config = dict(
    num_attention_heads=6,
    hidden_act='swiglu',
    norm='layernorm',
    norm_place='pre',
    parallel_block=False,
    init_std_up=0.0272,
    beta2=0.99,
    max_grad_norm=1.0,
    final_lr_fraction=0.1,
)
MLP neurons of a small language model. Each row is named by its layer, matrix (gate and up: input weights; down: output weights) and neuron, and shows model dimensions 48-143. Each number is 128 + 32 x the weight over its row's rms, rounded and kept within 0 to 255. A neuron's up and down rows have the sign that makes its largest values positive.
After each neuron's rows, "fires in" lists the words (lower case) most often at its 100 highest values on Wikipedia text that the model never trained on. A number after a token or word is its count.

L2.gate315 [ 76  75 142 137 156 134 112 125 170  68 161 139 102 154  33 136 117  96 135  96 161 127 126 101  55 131 107  82 160 143  55 128 112 139 138 143 134 178 138  76  82 118 111  74 145 115 138 119 180 157 133 134  48 128 137  81 144  88 144  87 153 131 128 140 133 104 149 118 120 209 114  91 143 164 138 166 116  98 146 112  48 148 100 120 186 176 118 154 133 101  80 123  77  91 144 114]
L2.up315 [139  63  70 148 130 127 164 111 106  62 139  85  78 151 116 130 127 146 196 114 148  99 149  98 114 144 101  67 148  91 109   0 111 114  88 140 162 166 119 123 128 127  94  98  95 206 150  87 102 152 135 122 129 130 179  50 108 104 161  94 122 162 121 132 160 116 152  96 149 158 139 164  99 166 129 100 142 101 102 120 141 172  74  94 135  77 140 100 115 103 126 148 132 121 123 107]
L2.down315 [ 85 161 112 130 130 170 171  80 122  98 170 154 174 121 111 122  85 110 162 117 100 110 113 124 130  89 120 105 143 167 142 122 157 109  86 104 133 126  87 189 110 149 127 134 167 108  82 110  90 158 109 169 114 154 138  79 132 107 139 157 122 102 146 101 147 128 129 151 116 107 162 178  84 186 122 136 129  84 134 141 145 101 155 163 120 130 144  55  92 106 134  74 174 130 119 128]
fires in: "and" 28, "as" 22, "boulevard" 5

L5.gate431 [ 86 160 141 180 132 170 134  76 201 133  95  98 168 129  71 109 145  96  74 104  72 133 140 134  67 137 125  89 161 146 116 102 127 156 182 139 194 103 106  82 169 135 166 184  64 115  65 111 155 176 107 152 145 170 121 124  88 190 152 180 102  63 137 153 143 104 114 145 147 148 169  86 157 171 119  88 120 184 106 174 162  99 102  85  83 118 146 102 141 127  96 166 107 145 139 147]
L5.up431 [196 117 111 150 144 145 151 138 184 134 138 161 168  76 139  68 117  92 165 149  94 127 156 156 124  93  92 140 104 104 140 160 139  92 170 150 141  60 104 174  92 145 120 102 147 161 110  53 162  69 126 163 123 106 160 161 157 116 110 165 118 107 157 114 156 184 122  61 131 154 127  56 112 130 122 112  84 136  91 142 123  82 117  76  97 115 132 164 169 155 175 134  75 117  70  98]
L5.down431 [150 159  95  68 170 132 108 134 179 182 164 186 186 123 210 107 100 101 133 125 123 104 169 115 133 105  83  94 147  78 100 145 175 108 150 179 136  81 115  95 171 148 123 148 117  76 104 119 188  92 160 118 107  38  96 142 116 170 132 118  90 111 152 129 121 144 106 125 119 126 113 137 142 163 100 174 153 150 128 178 152 206 130 133 141 151  85 143 143  88 159 107  79 176 119  52]
fires in: "that" 87, "which" 5

L6.gate14 [149 149  97 185 134 166 117 133  86 162 139 109 133  97 154  97 147 153 136 123 111 105 165 140 152 111 146 119 140 128 169 133 108  91 149 170 130 139 123 129 214  85  75  76 123 129 112  76 155 145 121 117 166 155 150 159 138  64 102  79 129 130 122  87 168 148 194  98 162 117 120 125  89  80  49 132 104 176 102 169 159 151 132 122 105 126  69 148 161 138  79 129 142 104 169 162]
L6.up14 [137 153 127 175 172 134 163 122 105 100  81 189  89 197 153 125 195 182 111 149 146 139 148 141 136 113 134  69 141 146  63 164  94  81 135 149 188 155 140 129 128  91  98 140  39 118 149  99 125 156 147 158 146 150 109 139  66 122 176 152 132 128 152  86  75 151 143 110 151  89 113 118  94 122 114 158  81 140  82 141  49 105  77 151  98 118 136 162 128  94  95 124 112 109 137  95]
L6.down14 [188 129 131 206 116 120 114 164 144 184 193 111  89 106 144 113 102 162 111 123  56  83 144 170 143 142 160 117 106 106 129  95 144 152 101 168 132 120 144 123  61 132 112  88 102 154 146 113 146 137  56 145 178 171 107  78 117 155 123 160 155 141 143 149 157 119 146 146 204 109  98 110 139 127  90  63 106 132  89 114 205 140 109 119 108 116  93 141 173 131 120 111 121 135 202 160]
fires in: "on" 65, "miles" 4, "of" 4

L5.gate707 [ 84 145 102 143 198 162 143 110 195 151 125 191 123  93 141  80 104 102 147 119 141 135 116 139  85 133 118 133 214 161 154 174 125  93 127 148 147  88 186 154 104 147 115 125 176  95 155 146 167  90 127 129 120 165 147 110 167  83 160 158 100  53 121 159 147 123 126 181 125 168  84 123  99 137 107 107 171 141  77 122  95 129 115 183 126 142  71 125 176 156 152 145 164  81 106 160]
L5.up707 [137 143 106 148 128 122 152  92  86 161 136 101 113 114 126 121  87 141 115 145 152 181 142 140 163 168 152 179  91 144  91 140  98 131 122 117  89 136 147 135  94 116  68  87 162  83 111 175  94 116 176 174 108 153 119 108 133 115 162 131 177  97  99 101 140 149 100 137 140 137 108 102  91 172  83 125 205 218 109 152 125 232 160 140 201 134 139 118 172 141 121 151  96  56 106  74]
L5.down707 [125 113 196  91 127 110 122 189 116 119 159 118 124 152  91 107 165 190  99 151 192  90 137 127 100 165 165 163  67 121  66 144 133 170 128 146 130 144 116 177  76 122 146  72  81 148  96 139 177  56 106 127 149 144 187 130 127 132 103 107 155 193  96 142  82 120 194 142 156  50 131 142  75 140 137 103 122 128 109 116 118 147 121 124 158 188 153 100  95 139 104  84 175 170  96 118]
fires in: "and" 65

L5.gate677 [ 58 111 116 147 106  70 169 158 109 112 148 141 116  51  84 137 121 124 127  76 166 144 107 134 133 164 156 114 190 178 188 120  51 143 151 121 135 114 100 160  84 113 134 124 209  55 127 166 158 132 140 122 144 112 145 134 109 158 109 107  95 155 144 173 177 119 180 128  80 133 146 173 146 164 169 117 142 150 112  94 132  91 145  96 188 133 113  85  76  60 141 161 128 172 151 137]
L5.up677 [116 122  86 160 100  91 149 116 140  88 146 159 113 132  97  92 143 127 118 133 129 181 121 122 116 142  98  64 127  69 162 164 119 127  95 129 156 133  38 116  73 149 173 124 118 103 117 111  82 138 118 116 143 136 143  91 119 120 126 134 155 160  55 165 197 137 112 110 127 114 191  71 151 140 140 109 154  86 124 126 117  82 123 112 168  93 194 163 107 132 173 138 125 106 144 107]
L5.down677 [108  83 134 119 109  90 102 144 123 108 122 128 122  72  93 120 126 105 181 173 144 125 172 107 106 118 118 131 128 146 105  92 131  85 150 132 110  97 120 104 104 117  89 162 158 148 120 119 142 161 155 131 107 119 140 195 100  61 111 130 149 101 149  82 107  95 174 144  71 210 183 165 109 153  97 153 167 178 171 107  99 140  42 151  85 135 199 102 150 102 148  56 102 105 130 146]
fires in: "a" 19, "was" 18, "one" 13, "is" 12, "and" 10, "are" 6

L9.gate348 [110 166 178 191 101 142  60 106 138 135 112 186 123  98 141 141 153 154 156  66 203  59  67 119 114 103 132 155 208  75 116  63 107 133 138 159 146 100 131 128 154 133 129  78 160 160 129  80 192 132 122 135 164 102 164 158 122 157 138 169 105 138 189 140 126 169 158 115  97 169  82 133 149 153  57 179  93 131  82 120 108 117 128 169 117 103 117  91  66 111 152 162  88 119 105 102]
L9.up348 [136 129 124 145 156 183 154  51 178 134 143 122 116 178 119 146 149 178 148  60 139 146 102 141 113 162 119  82 134  94 149  83 116  39 101 156 201 149  74 143  57 124 129 101 103 130 158  73 123 145 118 137 124  90 177 167 199  93 161 173  81 118 179  95 135 125 147 138 152 159  88 131 177 168 106  92 124 156  81 136 142 178 116 144 103 126 148 120  98 140 177 124 104 110  65  92]
L9.down348 [103  90 106  75 122 185 127 115 136 206 127  94 134 125  91 125 104  79 131 138  85 162 155 164 136 132 174 153 145 133 118  68 159  80  72 141 151 119 110 132  75 173 155 124 112 166 143 107 172  62 132 109 119 124 166 152 164 144  91 157 137 155 103 169 121  98 158  98 167 108 145 102 138 105  90  76 165 138 122 153 128 126  84  88 157  91 160  96 138  70 156 156 128 176  78 108]
fires in: "as" 97

L6.gate290 [101  81  57 100 176 170 138 161 114 221 157 174 117 116 156 132  97 164 157 134 153 138 131 126 158  92  91 154 133 166 114 140 192 178 100 124 108 125 181 144  98 132 184 163 142 100 211  98  73 181 173  79 120 127  91 209  96 117 143 140 130  78 157 108 160 115 171  94 121 142 132 159 153 126  77 115 148 162 113 142  44 164 147 130  81 111 106 151 138 116  98 177 154 128 128  86]
L6.up290 [191 102  55 182 129 111 196 132  96 130 110 180 162 144 107 135 118  94 165 108 101 156 152 131 135 125 100 141 117 143 189 126 149  70 125 154 209 199  92 139  58 106 139 117 124 134 100 125 163 160  95 138  70 104 103  73 119  86 148 101 152 127 140 137 109  98 139 131 135 137 134 186 123 177 133 117  93 120 116 157  51 167 107  97 159  82 147 141 147 146 111  86 205 176 127 114]
L6.down290 [117 102 142 137 225 155 149 100 103  90 161 124 130 141 195 113  75 111  90 118 153 132 100  94  91 123 140 142 128  89 166 156 126 167 126 116 110 131  88  79 179  84 159  94 185 113 159 123 148 142 163 136 169 126 132 177 174 148 141 209 111 137 180 168 139 112 168 124 126 120 119 118  58 128 131 163  99  69 145 157 130 100 174 126  83 112 140 111 123 105 141 130 110  84  97 141]
fires in: "which" 43, "who" 15, "there" 9, "same" 4, "hit" 4

L5.gate412 [139 178 101  64 166 132 137 186 113 122 151 158 143 137 150 119 154 131 156 106 164  77 156  72 123 123 152 122 174 101 123 124 125 179 111 118 119 131 179 156 154 131 117 149  88 157 121  86 153 111 125 110 184 172 112 100  95 128 221 138 115  94  91 120 171 182 164 143 145  76 126  93  97 159 135 161 150 157 126 109 121 115 112 153 140 185 128 139 101 135 132 168 129 165 122 111]
L5.up412 [ 89 115 153 128 102 215 102 168 163  68 124 123 146 143 197 165 169 117 135 157 164 106 107 106 176 158 152 162 132 124  85 112 132 160 168 131 149 162 166 173 111  98  94 146 139 144 150  95 154 146 126 153  77  49 155 147 117 147 148 118 101 132 196 152 114 111 143  88 152 112 141 150  83 116 136 144 115 142 161 174 169 154 163  84  70 106  41 167 144  81  91 117 137 128 144  95]
L5.down412 [131 129  82 180 153  78 171 142 109 138 158 133 132 129 227 122 109  89 104 115 179  73 159 100 113 117 136 127 107 143 156 142 108 135  90 118 133 124 137 158 156 130 193 108  94 154 138 118 162 139  55 117 212 196  27 139 103 131 127  60 146 114 124 121 158 124  97  96 145  70  81 103 103  82 125 104 169 132 121 123 148 100 122 172 152 143  64  92  85 169 148  86 108 113 120 153]
fires in: "in" 83, "on" 13

L10.gate409 [ 99 119 172 117 139 184 132 115 146 104 111 154 132 145 146  55 156 123 181 159 142 113 134 168  63  92 116 131 166 103 106  99 152 145 166 107 108 144 135 124  89 136  87  70  96 142 131 126 168 112 128 126 116 101 134 103 180 141 153 112 100 118 106 119 111 155  75 182 130 137 101 128 143 173 121 171 138 136 136  27 103 124 130 195  96  89 119 183 195 137 152 176 169 147 182  61]
L10.up409 [109 164  85 167  71 143 122  93 107 133 171 111 139 106 168 119 133 155 123 115 140 105 102 103 147 108 147 132 143 157 122  64 179 112 106 141 103  98 101 123 131 126 142 183 145 136 139  94 217  97  92 113 141 138 109  78 153 136  88  78  78 121 161 137  73 153 133 145 132 129 173 106 107 113 177 130 201 197  99 146 179 116 118 142 142  84 109 135 109  71 148  97 142 193 119 180]
L10.down409 [ 71 133 136 174 165 173 146  51 105 164 165 121 150 112 121 137 130 129 116 133 117  94  70  97 136  75 131 139 154 154 125  95  80 155 117 117 118 171 117 133 176  98 163 138 108 100 138 122 131  89 155 136 147 162  73 183 109 131 151 101  87 101 161 201  98 149 181  95 127 105 167 119 143 139 120 113 129 169 133 134 151  84 212 165 123 155 113 103  74  80 170 154 124  85  43 158]
fires in: "as" 64, "medicine" 5

L5.gate34 [111 171  87 122 196 204 185 176 116 119  97 138  75  87  82 120 142 157  97  97 165  84 115 125 128 128 129 185 178 110  93 159  59 103  55 118  76 171 143 114 167 151 138  70 120 101 108 134 123 121 113 101 127 169 102 153  97 156 165 158 130 112  73 146 134 171 145 177 128  63 167 154 109 108  62 162 112 137 182  66 104 147 189 159 141 122 108 133  89 140 154 131  99 116 128 172]
L5.up34 [132 103 152 123 131 135 114 142 136 142 149  82 105 158 104 185 114 102 109 186  83  72 114  88 128 111 116 213 112 176 107 174  57 117 131 134 167 174 150 139 115 182 176 111 122 139 203 144 148 112 136 112 133  93  83 162 124 157  86 130 125 131  89 147 192  81  91 130 165 115 122 141 104 119 133 115 137 171 166 133 162 167 145  91 138  81 115 129 110 105 114  89 165 150  97 154]
L5.down34 [104  87 109 210  98  86  95 133 137 110 101 163 124 127 150 140 143  87 170  51 166 120 162  95 131 166 144  95 169 109 158 207 105  77 107 148  92 194  82 109 155 132 112 104  62 105 208 129 179 158 113 116 171 145 115 162 117 114  93 106 121 112 136  80 127 100 117 130  78 125 118 109 143 126 171 152 124 135  99 129 172 113 122 122 194 163 159 126 133 131  87 136 140  62 108 135]
fires in: "at" 32, "in" 15, "on" 7, "billboard" 5, "1934" 4

L5.gate228 [ 83 167 118 131 156 117 136  61 147 111 126 101 128  77 135  79 120 142  86 135 161 123 135 172  86 106  66 111 160 131 121 165 123 120 172 128 118  45 128 131  82 165 138 150  83 124  78 171 129 134 125 100 121 124 166 127 128 143 117 168 129  81  96 154  96 130 185 132  80 121 145 145 172 155 124 100 139 197  64 156  59  74  99 143 125 141 143  78 139 160 124 162  94 122  35 171]
L5.up228 [150 159  94 130 167 172 147 156 110 141 126 133 151 113  74 147 175 110 154 133 159 168 126  97 159 179  89  95 135 108 136 151 159 176  19 103 167  99 141 113 117 140  74 129 141 121 119 108 163 115 141 106  94 102 135 133 175 123 131  99 144 119 123 103 140 135 121 179 119  14  96 170 141 191 130  60 142 136 130 106 156 107 140 133 135 160 181 142 141 179 152 109 177 119 110 172]
L5.down228 [105 142 146  96 101 144 144 169 154 181  74 121  97 140  56 122 134 179 128 120 170  70 122 117 145 139 188 135 162 172 143  94 156 170 153 144  99  85 120 118 128 148 122  91 139  83 188 170  93 130 155 168 165 146  55 148 116 138 136 115  82 159 139 129  50 159 149 181 131 127 154 154 144 137 178 107  64 117 156 127 100 139  87 133 131 178 113 110 156 122 105 144 142 194 189 162]
fires in: "and" 83, "to" 11, "or" 6

L5.gate759 [ 47 147 131  90 160  95  87 136 134 149 149 143 195 107 183 170  91 126 127 146 205 148 186 128 164  89 125 198 128  38 105 175  97 122 103 108 117 131 158  76 179 129 123  81  89 134 125  49 180 158 106 134 182 152 103 167 136 185 124 133 134  64 124 147  99 100 115 135 195  75  63 121 125 134 124 159  97 115 153 112 167 136 150 107 106 179 101 160 143 127 140 194 125 126 149 108]
L5.up759 [ 66 103 133 176 125 143  43 105 192 167 122 135  99 143 182 134 100  96 102  71 112 160 165 136 168 136 149 161 107  44  65 143 120 137 117  96 134 196 190 117 142 138 136 101 102 170 125  73 115 108 154 100 133 125 151 167 117 144 147 150 106 106 125  83  59 123 188 150 169 106 141 143 150 152 104  98  70 122 151 135  95 160 171 123 112 172 147 150 122 147 134 130 118  99 145 178]
L5.down759 [176 169  84 109 198 152 112 141  97 188 179 158 133 157 162  95 130 134  84 134 123  94  95 191 112 127 106 139 142  94  94 125 173 132 100 118 158 149 168 153 131 144 109 130 118 110 170 126 148 123 132 159 136 151 135 104 136 158 138 168  98 160 116 163  87 150  93 230 155  87 104 135 125 100  37 143 143 165 193  94 192  89 126 112 120 124 107 171  81  68 177  63  79 116 110 171]
fires in: "in" 63, "on" 9, "at" 9, "near" 6

L3.gate599 [179 107 106 117 130 124 133 140 155 108 127 145 130 125 128  83 104 184  88 104  83 153 107  81 116 141 117 108  64 101 173 110 128 147 104  96 137 174 166 105 113 159 127 146  90  92 104 124 105 184 137 136 161  93  81 189 159 114 153 119  65 109 113  91 134 106 110 132 132 130 176 114 160 143 109 142 108 167 153 146 151 132 154 119 165  92 129 108 206 214 123 134  97 138 108 160]
L3.up599 [129 139 169 106 165 132 129 158 177 110 111 146 149 163 122 122 147 172  98  83  73  62 182 141 102 110  91  77 169 137 166 104  90 142 112 170 162 169 157  86  70 126 119 101  66 152 137 104 101 164 124 124 142 109 105 135  96 120 151 184 142 136 125  70 168 184 159 133 108 184 165 142 111 138 120 208 103 138 121  87 144 140  76 136  91 118 121  93 132 164  99  59  85 131  86 152]
L3.down599 [167 122 101 132 125  73  92 135 140 169  83  97  97 148 175  87 135 101 163 146 132 139 127 187 130 108 143 151 103 149 114 214  91 116 144 130 104 140 107 107 172 127 162  98 147  90 112 172 128 196 120 132 157 175 145 137 179 139 191  61 128 108 129 121 119  85 140 153  87 151  74 143  55 126 151 130  93 123 132 158  87 126 153 161 138 160 106 171 142 142 135 164 164  81 176 173]
fires in: "he" 42, "they" 10, "to" 8, "non" 7, "synonyms" 6

L5.gate275 [ 79 142  55 123 135  99 136 141 166 141 120 136 116 114 159 100 171 133 112 122 148 110 148 120 127  93 103  63 118 134 120 166 129 154  73  78 142  79 148 116 144 127 141 130 100  83 119 102 113 120 112 119 150  91 111 135 116  83 131  98 161  91 140 135 166 141  89 124 115 164 181 134 158 184 165 132  85 101 110  73 112  96 121 127 103 141 147 121 163  84 146 150 170  84  90 197]
L5.up275 [ 80 160 135 137 127 180 134 137 169 161 142 155  72 136  83 142 111 187 202 107 116  97 139 123 155 159 131 120 164 163 152 117 178 110 122 101 101 148 144 123 147 149 129 120 135  85 105 119 142 109 124 128 126  62 180 147 177  92 153 152 120 127 192 147 121 146 149 138 133  24 170 151 176 127  77 140 192 118 205 138 117 100 139 178 122 110 114 140 170 168 169 191 116  99  84 155]
L5.down275 [149 147 162 152 117 130 167 121 169 147  74 120 110  97 173 124 140 126 161 141  68  17  88 159  93  90 140 128 150 177 152 152  84 116 156 137 140 151 118  84 167 138 121 136 178 102 118 130 150 100 168 134  94 101 116 134  73 149  90 106 107 109 156 143 109 128 132 185  97 169 154 102 161  80 179 137 113 128 109 165 152 101 146 128  92 148 122 125  83 119 188 166 143 150 115 114]
fires in: "of" 47, "that" 7, "his" 6, "and" 5

L5.gate320 [130 184  95 170 168 148 156 161 102 104 159 117 138  91 121  88 122 107 130 148 100 162 147  93 109  93 126 120 148 131 128 105 146 147  78 138 136 111 126 153 120 152 141 141 161 124 168 106 156 109 122 111 129 135 200 142  96 107 184 143 163 140 127 162  97 149  86 139 141 165 163 147 142 128 133  87  96 204  81 107  91 144  96 107 148 142 191 110  97 143  96 134  88  95  68 146]
L5.up320 [106  96 111 141  89 114 130 141  89 175 168 174 147  81  57 106 128 133 149  98  94 171  82  98 134 195  94 112 116 159  90 143 116 111 102  75 144 124 108 158 116 109  76  98 158 118 102 169 105 109 100 151  70 148 111 134 217 127 113  99 125 127 180 123  77 143 235 161 135 119  61  64  96 135 117 112 117 120 141 170 131 161 130  94 157 143 121 107 135 142 122 117  62 150 128 134]
L5.down320 [133  78 160 124 116  82 152 117 126 164 148 115 121 120 106 169 109 167 118  81 128  80 112 123 130 144 162 145 107 175 128 112 102 149 156  88 148  75 128 128 148 106 132 133  87 116 117 124 121 102 105 159 168 120  95 108 154 160 153  66 118 160 135 144 201 110  90 130 204 136 188 157  66 143 110 119  87  72 122  91 169 179 150 204 139 113 119 112 141 128 138 103 175 116 206 105]
fires in: "and" 68, "to" 14, "two" 8, "or" 7

L5.gate35 [190 149 149 127 159 130  82  77 141  75 204 121 159 131 130 116 151 139 136  79 150 119 132  74 122 178 130 128 179 117  87 113 134 119 114 162  74 102 136 175 141 141 133  96 117  74 144 175 146 104 116 130 114 122 151  71 120  72 157 150 196 132  99 121 118 142 137 138 111 123 156 151 141 205 131 139  97 157  96 142  67 160 130 104 159 127 127 130 130 115 180 132 106  96 131 179]
L5.up35 [145 103 138 121 175 208 104  71 127  96 108 106 126 135  99  53 152 124 163  88  83 158 144 131 124 152 147 105 169 133 154 137 172 136 115 142 183 108 146 123 106 137 134 126 113 114 114 140 113 157 118 126 145 145 112  95 116  77 197 177 173 153  83 111  95 121  97 134 195 108 130 122 121 151 167  94 129 146  61 136  81 131 114 137 116 190 149 119 186 114 153 119 189 148 130 110]
L5.down35 [ 87 163 127 138  99 173 141 117 140 115 173 111 131 108 127 134 155 187  80 144 175 127 115 140  94 172 201  70 108 178 117 193 137 100 162 122  40 109 100 177  90  81 151 121 133 119 117 179 109 108  55 138 112 161 163 181 166 119 129  99  96 144  93 121  93 119 185 114  72 105 148 150 131 148 181  83 170 117 157 141 138 117 164  84 101 109 180 127 151 110 137 140 133 102 132 129]
fires in: "and" 96

L7.gate622 [104 162 147 108 125 180 159 139 121  87 157 139  83 127  99 153 103 126 163 117 141 153 113  97 113 182  71 100 161 115 147 122 129 157  71 116 110  96 118 121  45  96 193 126 141 160 102 130 123 100  96 128 121 133 166  82 149 143 123 115 158 122 102  95 156  80 169 128 175 120 122 178 133 226 140 101 197  96 171 131  81 147 211 135 122 147 191 127 125  86  98 134 175 169 149 123]
L7.up622 [100 141 124 136  98 146 120 168 105 162 113 149 118 128 136 129 139 200 138  91 148 162 132 172 122 129 119 103  87 143 124  56 151  79 164 129 106  61 137 108 128 107  87 134  99 187 160 150 125 146 144 101 105 153  70 134 127  93 123 140  89 177 112 135  88 182 147  97 120 168 123 115 160  97 101 139 105 146 194  88  99 154 140 149 128 117 186 143 185 176 138 119 170  44 103 162]
L7.down622 [ 79  98 160 121 177 165 196 142 153 102 102 106 119 112  86 106  97 122  70 180 120 141 143 110 133  52  99 123 161 122 147 172 140 152 116  47 183 124  88 133 146  80 154 148 171  67 123 137 153 115 146 137  92 182 181 112  75 126 136  96 110 184 169 115  95  44 119 158 133  87 145 148 134 162 159  93  90 130  78 156  97 101  90 100 145 138 114 102 142 130 174 133 117 134 110 132]
fires in: "and" 42, "also" 8, "sometimes" 5, "previously" 5, "while" 5

L9.gate143 [ 88 142 123  96 201  71 161 128 126  91  74 115 170  84 198 135 187 146 116 114 144 100 104 147  75  83 146  74 143 157 147 196  89 106 128 109 133  95 136 118 133 113 134  82 146 219  79 105  90 194 137  96 139 164 179 117 125 154 112 118 114  94 136 117 128 157 137 154 121 140 146 142 142 134 118 129 131 127 117 109 140 102 134 120 132 136 157 112 114 137 148 164 115 170  53 166]
L9.up143 [119 185 115 121 146 178 109 101 164 105  90 109 128  96  66 161 110 149 107 173 135 136 122 168 111 156 140 149  96 121 156 116 140 102 138  83 185 126 141  85 126 142 111 174 167 190  94 114 152 166 113  82 161 117 125 161 133 170 117 107 164 118 176 122 163 160 103 103 144  87  88 143 106  69 109  40 139 106 119 224  56 152 167 128 146 128 129  91  95  91 128 109  71 132  89 140]
L9.down143 [ 81 120 172 187 175 164 150 182  73 160 139 119 118  91 137 130 156 119 130 178 156 140 135 142 128 176 137 170  86 110 136 148 214  96 157 107 142 124 114 140  69  79  91 154  93  92  76 166 109 102 192  52 114  93  67 132  96  60 166 170 121 158 104 133  96 126 149 116  96  88  87 128 135 106  98 145 138 148 127 190 126 170 116 116 125 204 123 140  83 128 123 131 151 175  99 150]
fires in: "and" 47, "website" 6

L2.gate766 [103  93 108 113 145  98 174  93 159 144 138 183 125 121 132 100 211 165 141 141 151 151  50 101 110 149 101  75 161  92 129 168 143 173 148 149 167 138 148 189 138 125 166 193 145 107 111 120 118 135 116 120 146 146 102 142  77 124 156 107  80  75 198  95 135 101  85 166 145 103 161  94  83 164 107 114 131 127 116 120 121  84 105 182 155 139  43 105 161 120 142 143 101 117  89 130]
L2.up766 [155 126  72 166 127  98 168 148 140  74 106 123 108 150 112 194 157 127 103 131 184  79 138 118 189 190 121 128 152 138 129 116 101 106  87 170 172  95 104 193  96 137 116 155 125  72 164 155 109 112 105 144 152 145  83 137 166  89  87 105 150 105 152 136 136 129 153 145  89 130 132 138  70 126 187 102 133 146 107 100 173 140 146 116 138  94 110 138 167 106  97 104 143 174  89  91]
L2.down766 [168 118 189 149 153 130 186 123 112  93 130 116 137  76 107 162  92 133 128  92  72 105 143 250 164 116  89 183 160 132 164  84  85  72  94 148 167  98 120 120 124 133 119 141 143  93 143 156 162 130 133 110 120  69 100 114 168 107 128  83 173 118  59 148  85 126 175  73  93 107  97 136  88 141 130 105 131 113 142 142 125 175 126 102 130 133 156  95 136 207 113 116 170 172 113 110]
fires in: "some" 25, "those" 10, "relatively" 6, "time" 6, "additional" 5

L3.gate36 [104 185 192 140 107 114  79 146 125 125 146 139 151 120 164  62 130 113 109 186 107 136  95 114 137 170 173 165 142 118  59 150 115 110  89 173 130 146 160 151 174 119 166 124 129 152  99 179 111  90 108 117 113  91 107 163 132 154 123  98 148  87 107 112  72 124  69 150 185  94 105  96  84 135 124 125 118 206  98 135 155 121 194 161 142 117 162 190 120 129 164 193 108 140 118  90]
L3.up36 [111 152  97 184  97 155 105  95 107  98  80 111  83  98  89 117 152 110  76 174  99  98 143 150 108 126 161 116 177 143  64 115 123 196  87 156 135 151 155 150 123 140  64 148 112 188 122 132 138 115 130 126 159 135 145 174  82 156 145 148  86 106  99 111 165 138 113 158 145 127 131  88 142 142 114 109 125 170 114  23 159 144 170 157 152 148 105 159 128 112  92 160  93 110  91 120]
L3.down36 [ 64 142 125 178 145  64 151 112 121 131 133 124  90 147 149 162  79  92 104 197 144  97 117 119  86  86 145 128 108 101  77 116 127 166 125  76 151 165 132 151 106 115 111 131 142 145 114  86 129 120  74 136 198 171 169 160  98 165 134  73  92 140 129 123 127 145 139 156 113  75 113 117 176  93 148 187 100 105 159 154 137 119 156 170 176 126 189 141 132 114 129 123  98 143 102 130]
fires in: "at" 69

L5.gate622 [148 135  87 142 194 147 180 140 188 120 163 183 118  92 167 148 137  84 135 136  88 128 119 138 107 143 121 121 158 102 158 129 105 109 198 119 153 111 107 129 192 176 144 139 166 118  65  73 145  91 103 134 131 173 121 128 105 167  63 136  90 133 112 102 162  81 153 141 159 168 114 130 116  86 140 112  57  95  99 148 114 134  95 170 156 134 141 143 122 125 147 119  67 183  70 132]
L5.up622 [ 76  89 122 180 116 114 212 163 131 107 136 145 111 113  94 139 104 193 103 142 123 123 117 104 150 169  76 157 137 119 127  96 158  75 167 119 192 182 113 175 131 109 130 103 128 142 106 130 146  87 160 126 108 123  48  93 162 149 126 116 109 121 143 165 130 123 177 151 156 163  87  87  66 182 128 127  75 170 137 157 160 128 127 100 173 119 144 106  90 105 125 134 100 157 137 117]
L5.down622 [147 100 127 108 159  98 135 165 114 155 132 129 162 132 129  85 140 147 108 157 117 139  40 118 131 101 113 137 108 122 175 187 134 151 152 203 119 119 149 171 121 209  80 166 145 172 157 133 143 120 149 120 129  51  80 120 164 158  54 183 137 131 122 135 170 102  74 205 108 161 129 124 162 123 176 105 101 147  90  83 119 100 136 114  95 134 124 177 178 116  87  92 114  82  23 106]
fires in: "to" 27, "that" 16, "who" 7, "all" 4, "other" 4

L6.gate115 [104 111 111 120 162 205 162 184 100 168 110 161 106 173 165 131  86 150 124 157 202 164 129 123 153 142 180 107 113 116 159 130 154 153 166  68 160  95 164 109 125  92 156 118 115  44  99  73 176 128  93 114 111  60  45 150 117 129 123 139 120 121 135  97 224 146 143 132 183  75 132  88 139 100  71 101 147 157 146 158 122 111  78 134 117  89 114 134 152 126 102 115 152 113  79 131]
L6.up115 [109  56 125 170 138 179  86 207 129 147  95 146 103 178 121 141  38 103 137 142 140 169 174 127 149  97 200 142 128 136  61 106 167 129 148  85 164 116 145 116 143 136 126 147 100  89  85  85 147 105 120 150  74  63 137 159 119 148 150 131 145 154 166 118 133 152 169 129 187 108 132 102  69  92 131 126 121 120 174 153  99 120  81 163 128 127 154 142 131 140 107 109 155  82  83 119]
L6.down115 [129  95 131  59 152 163 149 108  93 157 148 134 153 102 171 136 120 152  98 132 115 140 116 142 122 103 172 176 158 175 135 115 112 115 147 142 133 165 117 120  95 133 196 107 165  81 135 117 157 134  85  81  90 100  98 155  98 171  54 112 104 137 139 141 169  78 105 157 158  86  86 148 124  98 129 110 110  90 100 107  88 130 129 129 179 114 124 146 135 136 154  90 219  94 151 187]
fires in: "there" 34, "who" 29, "that" 18